config.toml
n_layer = 8
d_model = 448
n_head = 7
n_kv_head = 7
head_dim = 64
d_mlp = 1792
vocab_size = 2542
activation = "squared_relu"
norm = "rmsnorm"
norm_place = "pre"
norm_eps = 1e-05
positions = "rope"
rope_base = 10000.0
rope_fraction = 1.0
qk_norm = true
attn_scale = 0.147
bias = "none"
tie_embeddings = false
parallel_block = false
extras = ["capped logits"]
init = "orth"
init_std_qkv = 0.0245
init_std_o = 0.0
init_std_up = 0.0245
init_std_down = 0.0
optimizer = "muon_variant"
lr = 0.00129
lr_mult_down = 2.0
lr_head = 0.00456
grad_clip = 0.5
warmup_steps = 0
schedule = "wsd"
decay_fraction = 0.333
decay_shape = "sqrt"
final_lr_fraction = 0.0
batch_tokens = 131072
seq_len = 2048
doc_mask = false
train_tokens = 620500000
steps = 4735
dataset = "wikipedia_en"
MLP neurons of a small language model. Each row is named by its layer, matrix (up: input weights) and neuron, and shows model dimensions 192-447. Each number is 128 + 24 x the weight over its row's rms, rounded and kept within 0 to 255. Numbers have three digits each.
After each neuron's rows, "fires on" lists the tokens most often at its 100 highest values on Wikipedia text that the model never trained on.

L3.up1145:110086111092097118106154129103170129138128138134145159133105112131124069125148109134125116161100118114114138085130133122114105148173091127128162124107123117126133130134139145114139101078095111144110135130162144115135114122116086124103129116135138125124141159122145039130147153144084129131132114181125166127101119126112167109125133116117137118129036156114139096138125120111137137153091124157125153166144120184105143101122173085122140139128113125128123127118089136142093127129131076144151132165067173149113111156107153144141121126148127175111128129076130178112099153128139164107141087117130134117102170121137131107134111146115121134172128137148126126106176152137106144117127108105115111132126092111126135105154146140171102163114094057137130136147117173174134141136107131
fires on: " the", " of", "rit", "urs", "ist"

L3.up178:118108115131158139155165134161117145144134120118150129132089120125142176129141108122119108095129143087136147077160127102143156140116128217107149106148129165097110082104113119142158140157157102126142169152089116103162145142103110179123131189085111155174111146122111116153140068138104137120114077152143142171141166137149090117130150177132101141147115144142135168162138104112144122152150123126158091118132125108129121177105080124093107116120126142122103147129141133145153168113104107110153111153104119102124121103138156103121126098113090158166128128171129109142121124094146140129165131116107111137148140116124114122130161123122160149145113107140112104132095140142110083151119105124065145161108134094120120112113124119105142158161137117122139046147102179117134109128139152
fires on: " to", " from", " of", "ed", "ointed", " the"

L3.up1183:152161107108128110142141117099100122118140155153096093150154135139073136122117099122093139146157136129133131093156128145135069102114123128094120115129105155130138154103127084103140141137110113177139121121141124140094154070066145137127103136073117124117151100137070117108123090149119130152087155161107127122131159144106097149086191137139128133156159125120154100131166171113147120136114135126139076111148157111150128131097177136116118119117090103157101121123120130158157142148155113110119129157094089105156112108159122113135089120103126152170146165162199111169153101160120097109117179117118130107126155096080101112114117139164116128127109106129130118156125165139115137100164144134132100143106160151171122129129108093133151143143128110178130153130104111102131155147142168
fires on: "-", " place", " are", " and", " were", " or"

L3.up1548:167087164130107137136140094144175132135107105153122095133124153111137114149124123125139149145131126114092169157160147146112118132130117137127117113100121155096109137154123091158107153129129161095122128109122178143115126135114105173116161124143138102079173105123137096094136145106118094096133128141133139128123141125140137120151128156173123142097158125151095135162121140126116144109141142130100177081117119185131138140088135078122139103094117113114119143155152127135130182161133125132162082115146123109108144169138098110110156138175151114094127115151153127119143131148109120167110152142112127168113116114124135128088142117108094103149133153120121144136132141103150116091140119116127120112113120107176116109126091128111137115109098142183170138131137103150171159073136095
fires on: "t", "p", "al", "ic", "urs", " |"

L3.up991:135128098143143117155138131151129137099138128107154115134134144118123177119126087068107110135158119103127073158138126132075129130106116113091172117129100123115120100100127139125133114114179123151124149110120163178124149132166122159121115105109160147102145145144093172181137150135116085184122124134107121119116116133140142094125084126130129100130162150129139131107117064120120138127111112134057120142135088140145134140169118096118160126136166175107110105138111156143128106096178099116118123157161111103097122162069101138107114147143125122134166133117125152149118072105109079163170140116112069104120157126142105120134171101148084123113142076144082134143134117120129139114136078111106137091095175112119134088171112172166161112117164118105132119166141124149099129157133118
fires on: ",", ".", "e,", "s.", "es.", "\n"

L3.up1307:129118150120119089194159135135123137119118148118130133135134170128117129147133136088104094138172140118135115130151133128119103116126167122062175104117141135103050132095140146126135132150106113094122120118118149141119123175158127104149169099092177145131121119104135142139143116114140122097115164131101187141167120106074133139164125127175152128136138092145131140142132165146138138104121131140129057120129091177110092088141135120097094103139113144104103117146125136207121108116147148087105122161138170112164136094114141120170093108117132131118102131103144102145146120133106103127148109110133156100122141151154130132145164127114182104137140145131120173144122124074150098152148124105129141120143112102075111148119125148142092143135191133171078124124104137149117120121153135
fires on: "|", " |", ";", "omet", ",", " place"

L3.up265:120102120143107157115142115114154115094122111126111157144130123117082136126161100152094156116156151141119160126119103142116130169134154081126099125078123152136181123139111127127151125110128104100124147086111148188165116128108158127089137125117117136111112123148173128136084125165135083143116107208112143129130109114145135091131105066128144131129178162134119115121164136141047127145114124134141115158116130148134108149152106116124103135123115112094107142161096180124139099116158143150132120091119100106127113120131145168115142068179128066111121160147114056118122139121134102158133147118132102096161133129078135128140121121158189128090137134099116143129118177100086111110134101136143120079104110174122129172138132160139105168104120136127148167125111086124134151157100133
fires on: " |", " of", " like", " with", "ike", "-"

L3.up159:133105107091146148149096106090123124147092117080137138138093185091146135114127141137155114152176120096112104205119120135114151159140142133136129179125112139135119138099142136120132107109149073128128171175106105140091146112088121101103128115136132128118129136120155095107084131112085136138129079122110138114140096113138121130137171094122132115152148115139127157125112109128163124134088200126117139120160125139114135164117110118146060138117135180111128138080109163089131120172117134122121121172128120138127155117148090114136160101114144147124134104133087133137161099135109122127133099099137160099157150134142113111098069114109190149124159130134166146109097103100061106141149100140164131119111148181149141123086174149081174091145160139118129110165161139133128145138123113
fires on: "k", "ar", " 4", " Angel"

L3.up815:078131133147093136106184136127154097104118144107100143134145113141121118134149144150141133107127133109126146136136142144151156131106136123151129114094134130157115121120135123142124109102120110089101157103091174106131090098086114134150132093127146128139140178098117118146148121095104195153139107125123144114126118145091072084125115128204092115104112126178167122124120146159146151195117112118089140146101123143119105149135192148109133157150139136133137121157107113138077158114123143134135132152168068083128140116128091118119111126094128135152125130130077105105122128125178118128169140161130124111117131144126135139123146094121154169158135095105108124141122125111092129124131143133101122131148159113133147145133131100157131142098134112100135103139106087167108120122140134
fires on: " and", ",", "s", " &", "==", "e,"

L3.up180:142134123094115138145141200099124123162121109129153079141108148165115147133169138119132127155121124100125136137169156107141097178187114105104136098128141115132099178117142128139141132092145140148147112134137146100132096116107124148150138116124086153146153147175105114141169104149168144078148123157125098127200108143125125150081115124098157119120130119102127134178130131135117146145125118063102178123166164128151165093113087156130135150118082123099164141075113126136087106192142129131127146088130160137116100101142108193173127109127105090123145147127127212148109136155167130131166146155165131130138103132118152141131112117121152159129103134108157107143130133107096102142135096129128124099139143113140137143153098125117124156168134106106138117092159122141110104156098137
fires on: "ing", "ort", " 1", "-", "ad", "iver"

L3.up780:105166087129134119120143172156114116146097165157171108112105127181150098113134153128156097128153127096100131109146100109158101157146138142159124102093172097118124098138123161148111142135132134128164148097126131136129134115170131120098115112125136160135133129133116110159161117108109139104110152150130162135043124088142150152129100088096120131149139052196098128119123149127118118143174133144124147141109118086119161153143100121124114132203144149104139127154140102145149161124132136158103071138111165155167173132159104155151111154135114123127125152099142149121156069120110146133149149145128167142153130105149134117109124138112112158108116129114134111109093094136157154123169134118125139164111153159096111125093171125136193114136154114139124124150130122138137128106108101
fires on: "ing", "ent", "it", "ate", "ed"

L3.up1433:142135114092119106116143131151097070158144127121117147112141117130123123113093151128167112118154139164101116131146113104113113130121148141140161118162075121130102152111155133117105119157143120175148096168099090113124078131136147127130115097130163120148112113146120126116098088135139150183150122127084130146108091167166134144071124128094089123162101151083057086135124125124120142125136118132184134123112116162122186151157125115138099113132087123082145094150128146097162140112099159116147130131102076115095122130142138156125124166173107111138136085131147104143129087155155150145153158126115162122163160102123135156110150124103101130113102108154135127131115190090070122139128149109126136145101155106147122107122105139150146146141121098131132135113119123094102121162151131
fires on: " has", " is", " are", " have", " had"

L3.up965:141081137113095117126157123132138111158126132166103135141078085140095108159137112126094112108127139120127154130132094128120132176107140130134132111155158152156109157114102138120080113153120125108097114177129150077125128115172122136145096172104136140106133124101079138181077152126140170145096121112143139151100135160083107128104161140153129144134145072134126120114122129145125160136145175103136166161160141142122113131120144203112103126097127098132115133124102155152138178146093132100136154139144134105131139128124086119097115117100086134138126142117089137109111139127115119102130122148158118126113109142114118151123135127116147141126153130148157094118112092143155111129136133143122130114140136165089126111125145130107134147134134137098093139097111143131136146139116139
fires on: ",", "s,", "e,", "d"

L3.up1440:085094136107120156121121146118116111145149151157119122127104134148139141144136147097096101086125150112132132162118107077171141092156151117131123147118124141112119124114102118128149128110117146143104087122087120176135113139103105135128123146151123120160144131158146138188126104170136131110118130141107140115123113137141128077139090133110144172133211130089143140164136111113106106130137138148141150131123098114153135173138130113124126108124138153167160157111092102153117202131149152105145144109118152141183099091137142129141156119120107143179151125135129137162145077081127163142111169160118142163128136118115085151094122099078123128107148120153118108144090130161135132063140155156156128151170091155108142109133140150128111136086130129139144196135109131164138159119100134
fires on: " had", " have", " Fl", "aving", "ve", "red"

L3.up16:115084135140147099112159174146130169127145169149114124115100167135176135100164175094147141161147121120139156125117135143137123149105145125133113116099152154114117147137119162147101137116134137166132178111128122119113114131159115142082116102122153126148144095149120108116125112104155183134154113128165142128102160126136156127139106126118093112143115149142120123107138115120130101140125137147105146132090154144106135118105176125135149165191109159102119165130148142140122182097149163096158079107136126120121111104131153118132135139123129117162148107120149116116123096129144102140148132106091090107157166166148158102108141155103153142082156115155158120104114075131122131129119149160200112105119103153120130146106139136190142116103183138141126139112149145135106144137158126
fires on: "ic", "ial", "al", "ian", "ural"

L3.up1538:130135113151120145135134130147120151154111153113139090115143135138125156162125120116094126150144171088139120109109144136136140144140095109146095091085146102122180133155130116133129111115134108121162152126115136096101131158134099106128128121137144137112152128117155105146153119145111182115059117132115122082146137083129141117138147113170084172166113088073149074099103132138122094128116119138114120094137117097147122127104125093123142104112092124132142098112101105129105129111174115136180118101147144096119175098130126117126087099105144125114120115126159112119157134134110173107161090117132150133115126129134164118134146174132162096128118088101115163101113127102103144131148128155150120160128122177135165127116157167104104105162141115166152137099117132116182164115108087
fires on: ",", "e,", "s,", " and", " who"

L3.up1372:146148146143115152136136111128102113131124126109117151079183115136112143157132169154121102112153145155102168139147109126107140151063133152112121124126137117168162082106151096156123132134165141116129147106153143118166079125155153133099155163168149159080094154174105129099131144134133121095146136155154129071104174143115159132129173145117141143127132145146104130131152104125123127111130108123148156095128123142097135112146091106116118128130181118108157113154122140121117098128141151126175101128103131094079142135142135168190128123137105086144092146146136141127170136124168091131121121125111158121132152140104103152118128134140159150124123110085102127069119152073156130096135090143114117107127102172131124125117135109099106103147103094120138110096142106105105118154133126
fires on: ":", "ap", "p", "r", " |", "."

L3.up312:099157161146106115130170126137129070140106113168107138151129088143135102138167130124122085146132128075119160114145116130124138136112150152159120126129128148121184102131099146108113137136111100135126109149111127109159134122152128143113130122141135144143149108130113103090139101151122105121168084136127105146092139105121089148110128145145127117122139161093093077143148091119109115108157089119127123153186111133122127142124180158127120141130128130142111147100089134122148154118153135140180074152164152161107135139161173155136107101121105143132127142165163109104086130130135111134147105117140114097082121128137143169118140100132147139149108115081107130140113136142087133132154124115080107106114121121130109117100163146103110152150141055080158163159106103111100163154177141
fires on: " to", " with", " from", " for"

L3.up1568:173143126102142172142123126118083142127139153150118157140160120165150120121119115141132060126150120092171144157122094144118170115162140113132132085157080149080148129099141138143114153141140141151143092111110154119114126113091185153127152137137101137138098115115110085139131147138100147134090126116093127119118167122102172134125098130154082123120140161106118141085153172114138143178153122139122079127160136101129096139128089146122106110163092126097062078153107162145133121150132122151134136141131147118075104167101100109160138112057121122150136110126148159108146119134113116140144168156128161105129144138140129136129139101144175149146124088112172094125151111118119138090168149122137102110171176129162128136086076126124125161128130145136107147139109099136126147134128111
fires on: " and", " was", "."

L3.up1784:135124145141157134098139103127138170165148155137129112093145154143147140160100134162094124128146121137110097129133143153150142144117125103112110160181110120134095152136100122101149136126116144127104171125080118152102168122115096124158172114148115123136107112156155136098143075131122144102068123118122117107112151177131109124122148118156113084155105202136095129108100113145131111150132122091116161138157106164137123154111128152111121172181119142109093060131101179149193128073150104149088123140119122121120143107140129120118118139119124129099139173135153139122169148109078119134139108132142168157098114130156072141090139098099153145103196125178104148115190128122149171127163135148074098127125151111127140117142102161117093172097145147117166096137077075138158160138136133
fires on: "u", "um", " im", "a", "m", "g"

L3.up26:113138135128133096135114081131157145142105143123067119143110170064095144125127108117167104111107096104111092121154119085179091105082134121138147138123113131122131146122118114131138175172127164165128145133125113134086111133132123100133121126174143170100140107156133087140136135133109161079137137098078157116131099130095150142157101136138134128120156147125053096145116191162123131097139110110138158174128165117146145140119113161083135112139125104131127104136086144102163107131139152133157100160108127125166100122123147144132122172169148158135112117130128120118132175130124171111109138146133106138148118122176160105170098115113150110125135105101114142131132164166133118173124071154093113121129156178125138130126134140112121145116110144137183091122143118128147106103115134
fires on: "re", "\"", "it", "o", "ro", "le"

L3.up703:084101119141125172140186175142167128133132082105108107137128121116125139117163111142099130122145140143101113118131099112111126141128133094122142145145161098106158099164131139106170135098120101109112140138106144098150129111127131110086153159097113115128114149159114082171127118129119116129144106114138141111118091140161110155083130136138167119136118123089100102201094156123106140107150076154108114104092149133126138124140132096120082124118097129150117112149126127105122161122140084127123159109103163133112147126113141118120125148109126089140095149112112119077097159135176127134146140136104088122057128155142121158153128140127173126132175131137167140122126146108166111186128109145108136161119083108129105158105182149140116145106128076103152147119133061164149115145113108
fires on: " of", " the"

L3.up980:137137108146080132146102143168161105102119128136105123091175111158113117135097134056117128100130125101096156123138108079119127135121092154105090127106123136131134116148141098165117095131126118176165199122139125170099136103140157127134149135124109131106131114154135142131157157104103155158115123154115122139129124137113129147120149069170093103117159149170096135137120142128109147138141123162132146126145114119131122141091130149135090096149127131108152154134119137125124126096092121155143109141136139114089127094099129174148123140135155125146156145152111123182178095148140158155154129119114144129148152152131186144140128140110167158137177114145115117107127145121172110139156110136194141074104128141108067132162157109128171103145098129102088147143123131141168137116101095
fires on: "ing", "an", "er", "ac", "ed", "s"

L3.up595:160167079152142109102126177106141125125146133144143138146144145139122145093126154151062126090108111141107146190161141139151098176121147106117170128102066131130135126130119095119135079052104183117177135118169149138132146142177100150100134123162110120128146127118111128139074147121113148102124170150109159153077106141148099094106149141125121168163165097114143134121134100091131123157146131158070107078119098100126141132123125105163153091114124109133117134125153102110149141137122137145118150155147182120135152103082132118125086117129142177123158137124125109137131135096125136158167169132142100106123141149133095108130166094133137140160125145171135137141153105116107131132139079128135124129108145130125141109135067104135152158148086143155112122106154119082110098139125132
fires on: "ad", " fl", "ed", "ry", "on", "ing"

L3.up1774:128115112150104101100096154121136124096160150149120152129146119122119171136121126131119111131112102089106110090127103113157090123192101137148141143152111142145139134127162076087106092123119131086090124120136147169101132081124128124125143158127141151140149150141162049133167147151126161105123125140134129102099140130107117160132125074106080125168164110107134087104114129158178147153093106129115138127125126176129140147134136080146124103123100211123148108132131121110136122086133082141123123095099107118132102135132136080126099123121168165144137134152133159138107134130178105083176143153116075120126125117117154121151113163145177152098143112102141133128142106109135109104150137104082103104096113094098140170181149135118091161117098120139121133096099136145135139136126111
fires on: " of", "ter", " the", " this", "ummer", "ow"

L3.up1237:222117068144120144128165129130087115103089100141132100156113165150141133152137083099131179142130127143128158168136062141120175121108111125133107115146142110112139141144087119164135144110101153146149131099134137123132139145169123163100067126150116122162126098085146086145137116138116154113127171134113120087144146091121115091122116128094121149127160130139082096148139134140130133108105134155126173085111152147133098145105122092163134146133118084106078090132095128101150139194131114105145120128135169143159171135108123128084146120108137140102131084121164177086126124157136116125118132142153160134120099140161101141112165132122148152151151131114136143129166129093149126178153165091164162126095124169110154108129202133081162108157130088086169128121138104112117137041173095
fires on: "ed", "y", "el", "er", "ub", "ot"

L3.up1280:107174116119136102133117123148146117150180121145157156173142127114136109151114165129118133134113115098090146133134142085114157118133118161131139121146140142107103147153144072116092109142100103147117148108159130142163112141148144132148162130086099137104141117110080102152083114130108120147128157127114098151157112065152105142164119148106146111130121175093120163102114147113106136135139110140132100122141111138081127117131109112106109170133095170145105151162105132114127130140121115114139101130124169125112136170143132165112119166071094123136149168155156087138135137119171100091157147120128168167133174132092106128126128049165150138135119124157121116123124075132136109146123133187151146131089102140108132121106136110093158137138141128100148114130118116152164113149115116
fires on: " from", " of", " in", " left", "os"

L3.up431:132113154142137140143158100095157136144078131125166093129179132122141117138163156138150116119078158124131133176140138097128159119110117148048130124151110149129137102174141093140150136173141141147138137130123131127121157090102178145130120143151098127099167112130090091107127083113132097100141126169094129120131182100148138137136173102135111131141129131171080156122164138118120126119137150146142134119117133105137141145116108161125120119097128110103117127142125152181148133156140125103104077061104130118134118120118154175152137126166102145104129130129177169116152128136099149101116114088137173109114104167128088081113145141141113104096121112144141173121142119094149125084110127151104108120122137156122159132106153155105146133144110072096134142154089097121121139136133117
fires on: " |", ":", "|"

L3.up711:096146092120121102095130152139121106163109131161159162142151133169143146107114121131123157093153116126125111147139129093130116152155143116171109112147122137128124143133156127162130125163176146105164129103103098123147127114122128117121157122135149136139119087107136067174117140131117127151141140067180128115146165153129133168119145093154113146146091095111131116143090129121144137120114153088104139134103122114081094154159135116168170105069117117098157106147134085157124111091141105126150107121123131136157135136191115130147134129115143125121151096123136114126136093118141164147169149113066142095099153160108123115108171094167116149125119102151135106130123122148083129115136137102131156121119131125090134153148134141126146157128123130145105154130123120119120147129135132
fires on: "==", " ===", "ers", " has", " have", " =="

L3.up1153:082111117158126145180133121109113114109092135131113133132174114140062170150130121130115095113146108099136161139160184144142108129134128108115121094109111095113133165146130110123154113112122137099155166135123184120124136160123185095142099109140131101109146158118104104165128093096143180115122136154078151131163103154138135132133066132147170154125101135132144152124064133131108115139127080126075123073118080094117089167120094104112166139139093155142125125125134161136124115148141133093109152131156115167149144114111127125149156159103124104089137098140141141089090140124122108140138116119062175120150127118120088116149135085148162135133171127115124115081083108145092129120118090166135097148120140121090150110115118138169165161137131107124143093143118104146165125095100110
fires on: " |", " and", " the", ";", "k", " of"

L3.up752:130113153098121138181134122121171117114105105154148120190156105169119112131145093106126157073153162131139172107127158124145164133150140123136140127083102113121124169169087125137130146144137117121140141130110177136131133117064099155119109153091136138117136154148155114119146145101117113108136118151112148134131111122155143121151146094149108126125149115111123128151116143156117177156154135155103056097114094154104162099114127136119127153125105136148101109098167130153140106099125139157133123090112118116095160119136101170128119138121076094143131167202135111125094134146165123157157147119136108177120112139131123096148167100130157144105158115093133129108110104114147101130155101116170106126157117101137152141108156126147145104069144118155148106134095122167128157135145117
fires on: " |", ";", "\""

L3.up1174:134153121162142196099107155156165168104124127129150099119150127160161159142143122130098116135148064142135130127139098155096124101123100108173121155143167118145133124136101114138106148179103114157086100136118112138117129067147125126097125143133105147133123125156122171145111103106144142148169106116148122126131165123105125142124120108159135132133173115128137116105116140094136144144093170087112088122133135106137160125120107143144150111115143101125129134100162132137125154108157109125107123103141157166083142144156096161128161123098154142130095118149129158085114139103068121105138137125129145139126101143165115123135107158123151106103155133120141137165116193088130131175134135140086116088136099138119151145127135143126138150093144135115182085158078116153110128184164095
fires on: "\n", "u", "o", "a", "ri"

L3.up942:161136150118149159104127107138169112105149069113144093117134125117083098115099125129147146139128129091135079159143140106128109167116096149097149124145137083075131114125122095075098109113120148158110095130138118161136125120168155101117121119123096121122124048114117110128134128126135157107140119106118135123129144084156127141151111091097155196064129182140105134111134161117152122149155076134143088162137125127125123118134102141121075162112151161156148200122155105124118160147139105173156092136144132129167147135122130165151122145106100124110128086090151104137121122157136077163094142131094137105145124138122141140112161126132100134146117132138134112164151122137088105144085115158111128112133154144112103133103102137157120142096123127119139136122136095132112122127116105
fires on: "=", " at", " in", " of", "|", "\n"

L3.up669:110091082193118096158114178140133160127161154093115172117099135126103113144152144129064134164112152148127122132124149138135070125149130110108142106146143114129105115161157112167126114110121121123124086107110132154139076126100091163127150129106166110169143108121148127112163095074135112135138134130132108128137193108121110119133127155170154124148110113145135096145134115119142130111174100101129103120127128136152126180186106127123124136105138125096183118136123133167122098142116102098133153112144119111122154139157113125133105113107174133108171134145145132153097141160130124146153131080115117125118093129098134161134084113130072094124164121124078103115118179094115127163141133119132156129118111137128101127135114114147132133116155157141159079156162140159135178104130127
fires on: ".", " and", " which", " but"

L3.up170:125148103124145138101144124134125166139122097139111125158141137156162141119131104161118144144156146110115151143144125148093148137188107164152157126091116120129104112144144124143104102115129149091136109153123117189144112139132144151148093123113155121149141126118138141107141114142091189134109098104114124146093137179121137120123135125124074125154119145050117118131122142126118132142152151134111157112098135106114118127151173140106098118137098091172111152139121135171177113122177118157124107100138070119135101152133127117128129085153129136114130127106159101125117141119130142129170095118138132117157146145144071106167143057136125141111119135123102129128131153118132101102155111082167149098148119126092077094062119119086133142121116112135109133104151100141154060127113112
fires on: " also", "on", "ly", "av", "ered"

L3.up977:132137107140146123136136144111183113126084127120118140114137124122146111109157110164119186112136171144198158103145114142168089150145092106150128121125123166133124114106101169157177166167126138120181062116130114129146129136151112137114125081104124172130143141113098106146138114149131146109143111129168127118112168132112128095100154100164142177120128138109118160113133128102143133149155108138114135129163136057106136110177105131165111143102132092118146143153151114130106120125128094118108133121141145152125161132107078157132128148115134115132125126123128164123140091128113141142106161089099135130124116191090113131141133106102129117134123151094130124121134132100144121067146103096154131105125111151113073147150114106123135201107117128120128166121126120150066177125118142
fires on: " of", "ed", " be", "ered", "ad", ":"

L3.up741:112115119113170123165142150125130150149102102139137147083156113086156130116098124093143133167144141122153116080159112112149138138099121114113103066096107147212125133127134109159155112129179116132135138140139086145134104172097122143118091122140129134136145126140122113135105132120161157139121101106124124147096149167118165110104128134171102147128161112106134163088164141158150103137102133095106129102135103188057158129123183091101157121109119127140145154121136104156143166120146138137130148123152090112144129114075133134137126090086154088147146122127078123161149120115119137145116171127121103067119110118137137134139133182110136115131155142109121100087079134140129152139160131149113137136108111139053105129176091124117145107096107105088160144099088101112119157157153112
fires on: "ic", " as", " music", "ure", "ural", "ing"

L3.up1576:115125139133116109148128110116138124101111128119133153157087139134111143108100157114105165101120132134123150116165105097118139155110156148143151160081123149096137077130145146163161119152090132150145122096175128141163131115156155135137171128110120149119098122138166152126110151155113093115116114153143121098128128109125111095087134106151091151135140122123139113092149130144105175132134090158138109104190134110106122180132131143145127132067115138118131141145154081115154120146155094134114127191160115118165103154129134131090170127162157144067126144142108133149113131106117153163141190123134128168113168127147104132117122154135147132133115125132156139110127157138098160110134123166148115160122141177106146099123115108158089146148111155094169127138109137084101140155103088
fires on: " to", "ed", " in", "ing", " help"

L3.up229:115108087100131137124164116112132172123122132152123164103138122128105115099128090121082178116138101139122105122169096125119146128166141099137114142120125121119098122102146104134138129162104130140136092123132161143079099120109108142171164112118157138164125166129132155129146119178085097109088083134108153133160153134104105119158152165148125106121109119140151102158083121115177066144162105193130133121132111127145118097171114150139122121119161151152111148128133156127126127197137111140119177141169156165116129094088113095167172121111141075166118118156123160131145135134143131155128112142161137106133152098155115142143129125080111152099100137114138166149170118143155146102148163129141094109156128136100105139132153115092120120094103127145165137127132143100139114115179162
fires on: " the", " /", "ast", " a"

L3.up1158:169107140121162137120205083114138137149101126082104137104119104116134132127142138144128125148106134121120101138127129120117133164122125117152128119129121106141146099117133132132135133146150091103115137128145104156160147098120137116133123127104135125123170135133051168099130121144093113126112149088117111165160160183172123126175100074149149127120100174138116129111141152158173138093126146093129108151117099118158128123107140115160115120118125140125156132148124109131119142149107118116139105147113205181151090076119167142173122134204135162136180185156122133137147146118100096081127147130145142158137155107114111107129099161160144128075128107128103103094123124124130126146105099179122157142127144177166150120171123133131127117183123137114146130114106074102111122131100125
fires on: " –", ":", "ing", " 3:", " lead", " -"

L3.up1651:148140136128124103143098119094143145131142112149128118092174145102131163147128103129116091134124137120154113175142079159129128151150064127096146082135155108123146188148129102114156166135097093136133139140057169122098154080118133175105165106118164164092147104092167112119095084107113145096145121141130144128126130132161116110110158114138100151133141096139091128134088109143142123117135134169124175175110104117135121134139112145144111107113115146119125164086144192101083096112114153102123106119114155137119126133140100110169147101118089096144127094154139137145143212154088179124146145117181136151143102123114122124145111155148103142109121155148086134113186139147118122127099131140148150136124128195167117139167141151142138128204076112124157100129098137135147117117111105
fires on: " |", ")", " the", " is"

L3.up317:151113103180110121124119129142201120131154114110150105099132147160146114136163108130138126138167142125106125115124137160167120134166146152121125110127127103158166147106129140107128108114160096117138137151157152102137102139114152122125129080113080109105169146161151132122118143112100139123134119150084038101117141164087090142148085117166084142113155160122100155148136149146127117127128114161150112136149159045163159127144138106126119088158099156109153126146135141122123112142121104172140133111180104170103177122084105147140073105097147178128146141123138135147156157139122182139155139130138117164155123122116124102145109110103115129143119119099090122088173117152084132114109153123101120162143145138124124142176119160086139165079122091100131097148128112161097097183125113
fires on: " and", "/", " &", " following"

L3.up1130:118177138136132157134158154112104133111128136157141130145133141140117116130142144136122110158123120146160103117128138123068129149188157116118160135131133122139123169149161125112142126097077175113136112094154124141120101123102175124109119106150125123153123181159140144148106086156108150145151151144119080130134125115174137143148152102134117126160096135102125104157105146095102118141134110073122137097127091114098133114177115083088127125098129113065133102146099166111110142121156117067120098142119115159060076108123127107162104155130105125162150134104123127144131112164147116140137109092155156152098149166165155096123128119086088150112138165148077106162141091116114087110078107147137126129164139136083118139103127095137150121144084122103146114155142078137116095112137159
fires on: ".", "|", "s.", ";", " (f", " "

L3.up518:143154169127120149133154111111161097175104124102122099138131121102119104111147130106145125116126113118103125104129134117140080120117088115120162089080130119124065107117099113157147109107123128148110128160109152113090115138103160170165112112120170122123101129106120128123136113161101152105122131094086137130126134116138123140120156105124112167152161127119098142121113160096136093154152147063132163127114109123100126136166150126143126134135160098167141114075096143147125104105161131146113114147074167131104145123088145112175120109121141107135128131114126097099179115137099107151179135111151109121129083121137129116144136107138131080120120148082137143167141147125142141143109118165124107125135086109133110103114137137123119118097151124144121163127087182141143124157133118
fires on: " |", ";", ",", "-", "\n"

L3.up174:099143111128123152151109121109135157099085119141163102135125148102110124139096112154113136153131117076138112102159101119093150127063102136121113109091168118115127171138107141160084096139080147129115125118127102116104101121135102125096146135095084169109152141110121115106144060102117118122117146124133123137116146116144124143092125146108124098140108156052118150166101095112149120128102163116106104132115136114144177156138142115117135114095111115095184156117105136082177159135141090123088131161133121107127160137127153101155185138114130122112102097139099169133081102129154123126176106114128143109140151098127110122103131115170171112068122109157115138138131108142095119137086120090107121144142073181109182124106192155102129110154182126115137141097192127172140184130113138
fires on: "g", "k", "i", "il", "ital", "ar"

L3.up316:151121097162141152159165139137137146107121155100138102124149087102138127139116120107102109121140149133143101145139142136100183140144141102131150117111121141162133087131186141104109129152167125147164129095109109142136122081141127174091111093116132132142138127128120152163189090148107160144128138132082124125119084143143122150143099101139138104136139137131102108124097118107134167099157122125130104088090117142123164149137134102115166134144124154127158132126165160129139128118117143121133135124126161149163154155169115165203065156143152126109173107130162115141112113138137125144167123096131131128087125159098114154077108089126159118099140144137072074123124146123079128139127137138122117104151122125150092111123116113146108134159207162091134087204132114124110127123127153
fires on: ".", ",", "\n", " and", "e,", "s."

L3.up1642:090076114112113126147139158145123105159156114120132135119101125109150156142163144156098146154125105147121114183128101127098136133129101124130137161140137147123137110144154135126139104103173140136122095095071158138101113136136109157118126141102131134147142123116112141121129150134115140070139140141109136097135135143147103079078138131144133116149125125131104135146135132111112124136137084131080177124117149134109139124158148118150124139148081122116104124132108133146129147205115092132140122083127113152080120137126146160152129125090102161128156122166101143180145111099143131127193117100137105173138129147085133144135111127122090107107185121115113157146109114157088153141127103110120148097087142168091086107131143160118121141165116110151107137115063099147135202131168175
fires on: " has", " have", "'s", " had", "as"